python train.py --num_hidden_layers=19 --hidden_size=192 --num_attention_heads=3 --num_key_value_heads=3 --head_dim=64 --intermediate_size=768 --vocab_size=2470 --hidden_act="gelu" --norm="layernorm" --norm_place="pre" --norm_eps=1e-06 --positions="alibi" --qk_norm=false --attn_scale=0.125 --bias="all" --tie_word_embeddings=true --parallel_block=false --init="normal" --init_std_qkv=0.0242 --init_std_o=0.0 --init_std_up=0.0242 --init_std_down=0.0 --optimizer="muon_variant" --learning_rate=0.00977 --beta1=0.95 --weight_decay=0.016 --lr_head=0.00893 --max_grad_norm=1.0 --warmup_steps=200 --schedule="wsd" --decay_fraction=0.504 --decay_shape="linear" --final_lr_fraction=0.0 --batch_tokens=65536 --max_seq_len=1024 --doc_mask=true --z_loss=1e-05 --train_tokens=498100000 --max_steps=7601 --dataset="wikipedia_en"
MLP neurons of a small language model. Each row is named by its layer, matrix (down: output weights) and neuron, and shows model dimensions 96-159. Each number is 200 + 20 x the weight over its row's rms, rounded and kept within 0 to 999.
After each neuron's rows, "fires before" lists the tokens most often just after its 100 highest values on Wikipedia text that the model never trained on.

L3.down209,211,195,226,179,183,185,219,195,230,193,177,192,194,191,178,234,245,209,214,226,224,191,198,188,192,165,218,209,222,220,217,167,201,194,202,219,204,171,218,192,185,180,205,179,179,199,228,185,157,197,182,212,195,205,217,221,163,180,214,176,210,186,190,217
fires before: "z", " |", "ic"

L10.down731,254,190,213,189,203,188,211,221,177,176,186,211,228,199,163,181,172,194,218,216,226,218,204,188,202,229,207,227,190,201,183,177,225,204,202,212,195,220,218,239,181,234,207,198,203,219,187,216,206,202,165,227,209,194,193,200,201,166,207,178,199,188,180,209
fires before: " |", "ow", ":", "ur", "es", " S"

L9.down442,178,203,209,215,202,162,244,182,190,163,206,199,201,209,220,249,193,186,237,202,177,210,189,211,210,223,208,212,210,207,194,192,242,180,175,202,235,190,199,220,176,185,208,169,161,210,208,178,171,205,150,186,189,218,174,177,218,214,230,198,240,196,174,187
fires before: " |", "ens", " •", "S", "ill"

L7.down667,209,233,180,193,195,162,202,213,209,193,163,215,201,198,217,196,164,174,192,185,220,195,186,205,192,210,227,200,187,204,249,192,241,184,187,194,234,179,233,204,225,181,192,200,181,216,184,204,195,205,199,206,140,219,200,209,175,203,192,174,199,167,176,197
fires before: "'s", " –", "ic", "ous", "ics", "ron"

L5.down473,161,211,220,221,239,212,173,191,217,201,204,224,244,201,202,201,183,176,193,220,229,182,215,215,211,213,177,178,194,210,225,175,217,197,216,198,212,168,246,217,192,193,203,211,212,192,183,199,235,226,243,207,245,173,213,198,206,200,212,150,218,191,156,244
fires before: "\n", "|", "-"

L3.down509,191,207,215,184,219,203,185,192,212,206,194,219,196,218,196,219,182,212,217,230,229,183,199,200,202,191,210,186,201,213,212,178,216,167,166,194,214,173,169,216,208,185,213,185,220,183,197,177,172,218,179,181,256,198,224,218,150,205,218,177,204,190,249,207
fires before: "°", " |", "\n", "N", " Be"

L12.down630,177,178,190,194,189,200,214,204,185,180,169,232,209,203,212,155,218,173,219,241,183,193,207,226,201,193,187,240,233,206,183,216,205,194,199,171,232,193,212,230,197,193,179,212,211,217,207,199,201,233,196,212,201,208,196,205,195,218,208,180,201,200,196,192
fires before: "\n"

L7.down157,187,206,226,255,223,198,224,179,208,211,213,214,202,235,191,176,185,205,196,202,217,186,226,176,200,195,215,233,199,209,214,203,219,211,184,231,223,212,193,213,185,181,229,227,192,195,207,199,229,184,214,197,167,196,213,207,174,217,212,143,218,216,161,215
fires before: "\n", "|", "-"

L7.down39,189,191,210,202,210,196,180,215,172,197,208,249,177,209,200,164,194,216,226,207,207,250,157,201,221,173,210,200,241,203,205,183,229,168,186,224,226,181,229,201,214,200,166,195,232,209,202,184,209,210,206,224,232,185,178,227,215,183,198,186,180,186,201,211
fires before: "|", "\n", "-"

L16.down232,183,189,180,193,210,177,205,193,175,184,150,206,207,214,164,179,170,208,197,194,186,230,163,213,183,212,175,197,167,199,226,188,181,163,198,194,187,153,197,216,183,164,222,226,200,215,217,228,214,186,221,183,223,221,235,181,193,204,204,199,195,172,213,187
fires before: " |", ";", " 6"

L3.down376,200,215,234,191,181,206,209,195,206,195,196,232,185,201,189,212,191,205,230,199,207,184,209,216,216,166,202,178,217,175,224,203,224,216,174,206,157,154,192,194,204,224,221,200,171,225,188,171,203,231,204,217,169,200,226,173,191,209,177,160,183,204,219,169
fires before: " |", " (", ")", " and", ")."

L16.down715,208,230,207,202,225,203,256,185,183,223,216,162,232,170,210,169,230,164,230,192,187,223,210,182,218,178,191,205,187,189,187,198,172,198,213,227,197,228,181,193,188,205,232,205,187,241,235,220,210,195,180,221,202,216,244,176,213,179,204,229,194,198,196,228
fires before: " |", " 5", " 3"

L7.down49,191,216,184,254,204,211,191,227,222,201,213,193,214,160,209,207,189,179,199,209,204,237,232,210,149,183,192,196,217,184,220,163,181,231,165,213,193,216,199,163,204,225,189,196,215,197,195,216,199,189,193,211,202,182,211,220,197,168,227,198,202,193,236,192
fires before: "″", "N", "W", "E"

L16.down139,221,233,217,183,202,194,198,146,182,228,214,175,246,212,175,212,202,185,183,207,186,150,207,216,208,239,168,186,200,210,213,218,218,202,209,202,197,199,198,186,194,226,216,195,194,201,171,177,204,212,188,225,224,186,201,161,207,215,184,218,208,203,239,199
fires before: "\n", "|"

L12.down293,209,205,214,219,220,204,205,200,200,216,205,219,223,213,213,207,202,182,243,207,246,212,204,226,184,225,200,184,241,232,204,179,206,246,197,232,185,182,199,194,188,202,194,183,180,249,179,210,210,216,206,173,175,205,249,174,190,228,199,186,194,214,222,237
fires before: " |", " of"

L8.down448,181,230,209,209,220,189,239,188,191,219,215,220,185,232,166,213,176,176,191,231,196,212,232,238,195,188,190,191,224,189,198,164,208,180,210,210,190,200,212,215,214,210,155,184,179,173,205,222,218,196,155,197,192,199,220,197,186,211,190,202,215,202,215,181
fires before: "|---|---|---|---", "|", "ri", "iron", "|---|---"

L16.down766,223,182,236,219,232,182,222,192,147,201,193,206,228,196,216,175,175,196,210,214,198,190,195,209,165,221,178,197,208,205,192,210,206,208,220,217,185,184,194,193,172,218,179,210,196,216,210,181,208,195,187,189,208,196,206,201,192,188,161,223,206,169,181,238
fires before: " 0", " 1", " 3", " 4", " 2", " 7"

L2.down759,229,203,194,189,189,195,208,200,228,179,213,200,198,193,213,178,221,180,198,168,218,178,198,224,168,192,211,243,206,221,235,180,205,217,197,167,184,177,186,205,214,191,221,185,195,179,244,181,209,181,189,201,155,171,206,202,227,210,178,197,183,198,208,214
fires before: " /", "E", "W", ")", " |"

L11.down642,223,175,153,236,211,193,184,182,229,204,175,145,205,181,222,196,215,196,182,192,225,206,195,236,176,198,228,216,224,173,182,205,212,182,197,193,182,201,170,204,183,198,198,165,225,187,209,191,202,223,237,222,204,190,219,193,210,192,239,186,214,223,197,183
fires before: "i", "all", "a", "ak", "y"

L16.down289,208,183,223,210,188,186,183,221,226,172,179,188,204,240,208,195,208,208,186,190,188,194,202,181,169,213,226,204,227,228,181,190,203,194,225,194,190,239,228,166,176,215,210,221,171,169,206,173,187,184,167,175,193,204,194,213,253,220,208,214,182,172,205,221
fires before: " 0", " 1", " .", " 9"

L15.down251,227,216,181,192,188,245,215,199,177,168,208,270,186,221,189,201,213,225,190,206,235,243,185,192,217,196,186,217,228,186,175,223,207,203,205,214,191,211,210,219,199,154,202,194,186,178,195,220,190,195,213,213,201,205,200,197,202,204,204,205,193,183,157,202
fires before: " |", "–", " and", ")"

L9.down445,196,199,178,210,215,212,181,229,196,192,208,200,189,221,200,206,223,174,233,204,185,162,184,173,194,218,191,182,195,188,216,216,175,221,216,177,195,211,194,191,204,229,180,195,168,258,161,207,195,204,206,179,202,195,219,175,175,200,216,219,229,202,181,220
fires before: "ad", "ide", "o", "ory", "id", "ov"

L2.down563,189,211,245,188,186,198,204,180,210,222,230,234,224,179,206,204,199,205,226,207,245,164,199,201,248,222,202,168,187,171,188,208,210,206,185,186,191,188,215,226,203,195,199,177,227,214,200,184,188,213,200,218,162,217,183,176,175,177,188,226,226,191,194,190
fires before: " of", ",", "==", ".", "s", " =="

L15.down423,191,238,192,168,187,201,206,183,220,193,184,218,220,224,185,207,175,221,227,248,240,216,229,197,185,181,237,219,202,158,231,216,225,211,194,214,204,211,158,216,203,213,165,205,218,230,202,192,202,195,192,190,198,184,166,168,209,202,192,205,204,212,176,170
fires before: "."

L14.down305,190,194,209,177,212,153,200,171,168,197,221,184,203,193,209,211,201,218,239,181,185,241,209,234,179,183,197,204,203,192,203,224,205,221,240,183,201,184,224,201,200,192,180,187,196,191,231,200,193,188,216,187,208,177,219,158,211,205,199,231,194,239,189,199
fires before: "8", "9", " 8", " 9", "S", "7"

L16.down177,197,196,200,185,189,194,204,176,161,213,216,163,213,233,210,208,203,208,201,177,203,190,199,177,206,222,165,203,194,212,209,199,165,192,200,167,183,203,235,202,163,176,209,228,217,252,194,205,220,188,207,205,222,219,188,229,207,197,183,191,168,195,222,212
fires before: "ust", "N", "B", "ic", "o", "or"

L12.down370,181,197,157,194,193,221,217,173,179,224,216,228,252,211,165,237,194,200,177,210,209,183,209,222,208,212,198,190,226,206,225,194,199,176,220,184,210,189,197,198,193,241,195,222,209,214,173,200,199,180,190,208,215,222,224,183,200,214,196,188,246,196,228,211
fires before: " |", ".", ";"

L3.down251,218,179,180,204,213,191,197,224,215,222,210,176,192,215,229,181,217,205,174,225,145,199,173,218,172,188,206,200,186,197,195,166,181,231,193,180,222,206,221,205,169,206,186,203,209,212,200,202,192,170,208,195,214,196,221,208,206,192,244,183,226,216,217,206
fires before: " |", "%", " w"

L14.down264,182,217,208,213,195,178,189,205,208,220,149,206,188,208,177,245,202,209,215,211,232,197,190,221,178,196,195,214,221,208,198,222,166,225,240,208,162,192,202,175,174,221,172,192,181,204,187,195,181,183,235,212,191,179,169,258,226,186,195,183,190,223,194,195
fires before: "A", "R", "E", "W", "M", "B"

L8.down649,215,223,196,182,193,222,240,155,204,200,178,218,193,190,177,180,166,197,213,182,184,199,196,238,198,178,202,202,197,182,195,212,190,193,194,167,234,183,196,213,185,179,196,221,230,203,202,196,219,214,217,213,184,234,215,180,153,212,195,170,217,206,173,212
fires before: " |", " first", ";", "("

L9.down724,185,177,218,203,204,198,219,185,176,210,177,212,192,233,191,172,150,201,195,191,221,189,217,179,209,172,219,209,238,212,195,180,195,187,185,209,223,199,175,200,219,182,167,189,225,198,199,180,207,191,182,210,171,218,188,192,213,235,214,171,190,176,170,208
fires before: ".", "ation", "and", "ular", "ia"

L3.down16,206,201,199,193,196,199,188,158,222,209,239,254,190,187,195,216,195,206,190,186,208,185,242,191,197,188,208,188,139,190,186,176,181,187,167,165,229,208,186,218,196,171,218,203,180,215,216,163,226,183,212,203,179,214,229,207,178,188,240,180,220,171,203,174
fires before: " ", " T", " P", " Time", " 16"

L12.down689,159,258,203,203,194,215,161,212,188,225,186,179,182,225,180,193,198,212,174,225,236,222,194,188,235,199,219,202,220,219,194,209,206,219,172,206,219,224,220,198,180,191,177,164,218,217,182,215,184,203,218,200,177,187,220,192,190,227,205,184,158,237,202,202
fires before: " |", ")"

L5.down85,199,188,215,212,240,207,187,190,223,214,186,183,207,182,207,179,208,207,209,191,204,206,221,233,176,208,182,197,246,186,177,207,240,192,182,182,204,217,227,236,217,193,205,185,172,217,193,192,252,214,232,202,186,172,184,181,198,156,192,182,201,205,201,232
fires before: "i", "-"

L9.down678,202,185,176,192,199,229,225,190,205,165,209,215,198,211,193,202,181,197,206,201,237,181,200,194,205,195,227,211,162,202,180,176,234,214,187,231,185,214,186,167,199,220,169,165,200,189,198,223,227,194,223,182,191,212,205,214,212,171,207,197,198,205,206,165
fires before: "-", "\n", " -", "|"

L16.down85,170,213,204,157,182,208,212,191,213,196,203,190,232,224,175,241,214,185,205,238,230,165,177,198,197,195,182,201,208,201,190,178,207,215,184,195,197,181,199,203,201,203,214,199,223,209,230,199,198,176,186,176,201,198,174,166,170,207,180,217,198,190,223,205
fires before: "\n", "|", "-"

L15.down236,177,224,185,194,201,218,172,208,191,215,187,158,223,175,175,214,208,192,194,221,214,208,182,208,154,203,222,176,218,198,193,154,172,181,205,222,181,189,218,223,179,173,198,191,241,211,217,161,174,218,185,201,194,215,247,198,209,168,191,212,225,226,211,205
fires before: "ur", "ver", "ron", "ure", "ury"

L5.down354,214,213,199,172,162,182,191,201,229,165,171,227,255,209,189,233,201,181,221,204,203,180,207,220,205,179,212,180,221,185,187,210,215,190,214,215,172,216,217,190,217,187,188,168,215,215,168,183,166,220,194,205,212,207,156,206,207,235,213,155,213,181,199,204
fires before: "==", " ==", " in", " life", " and"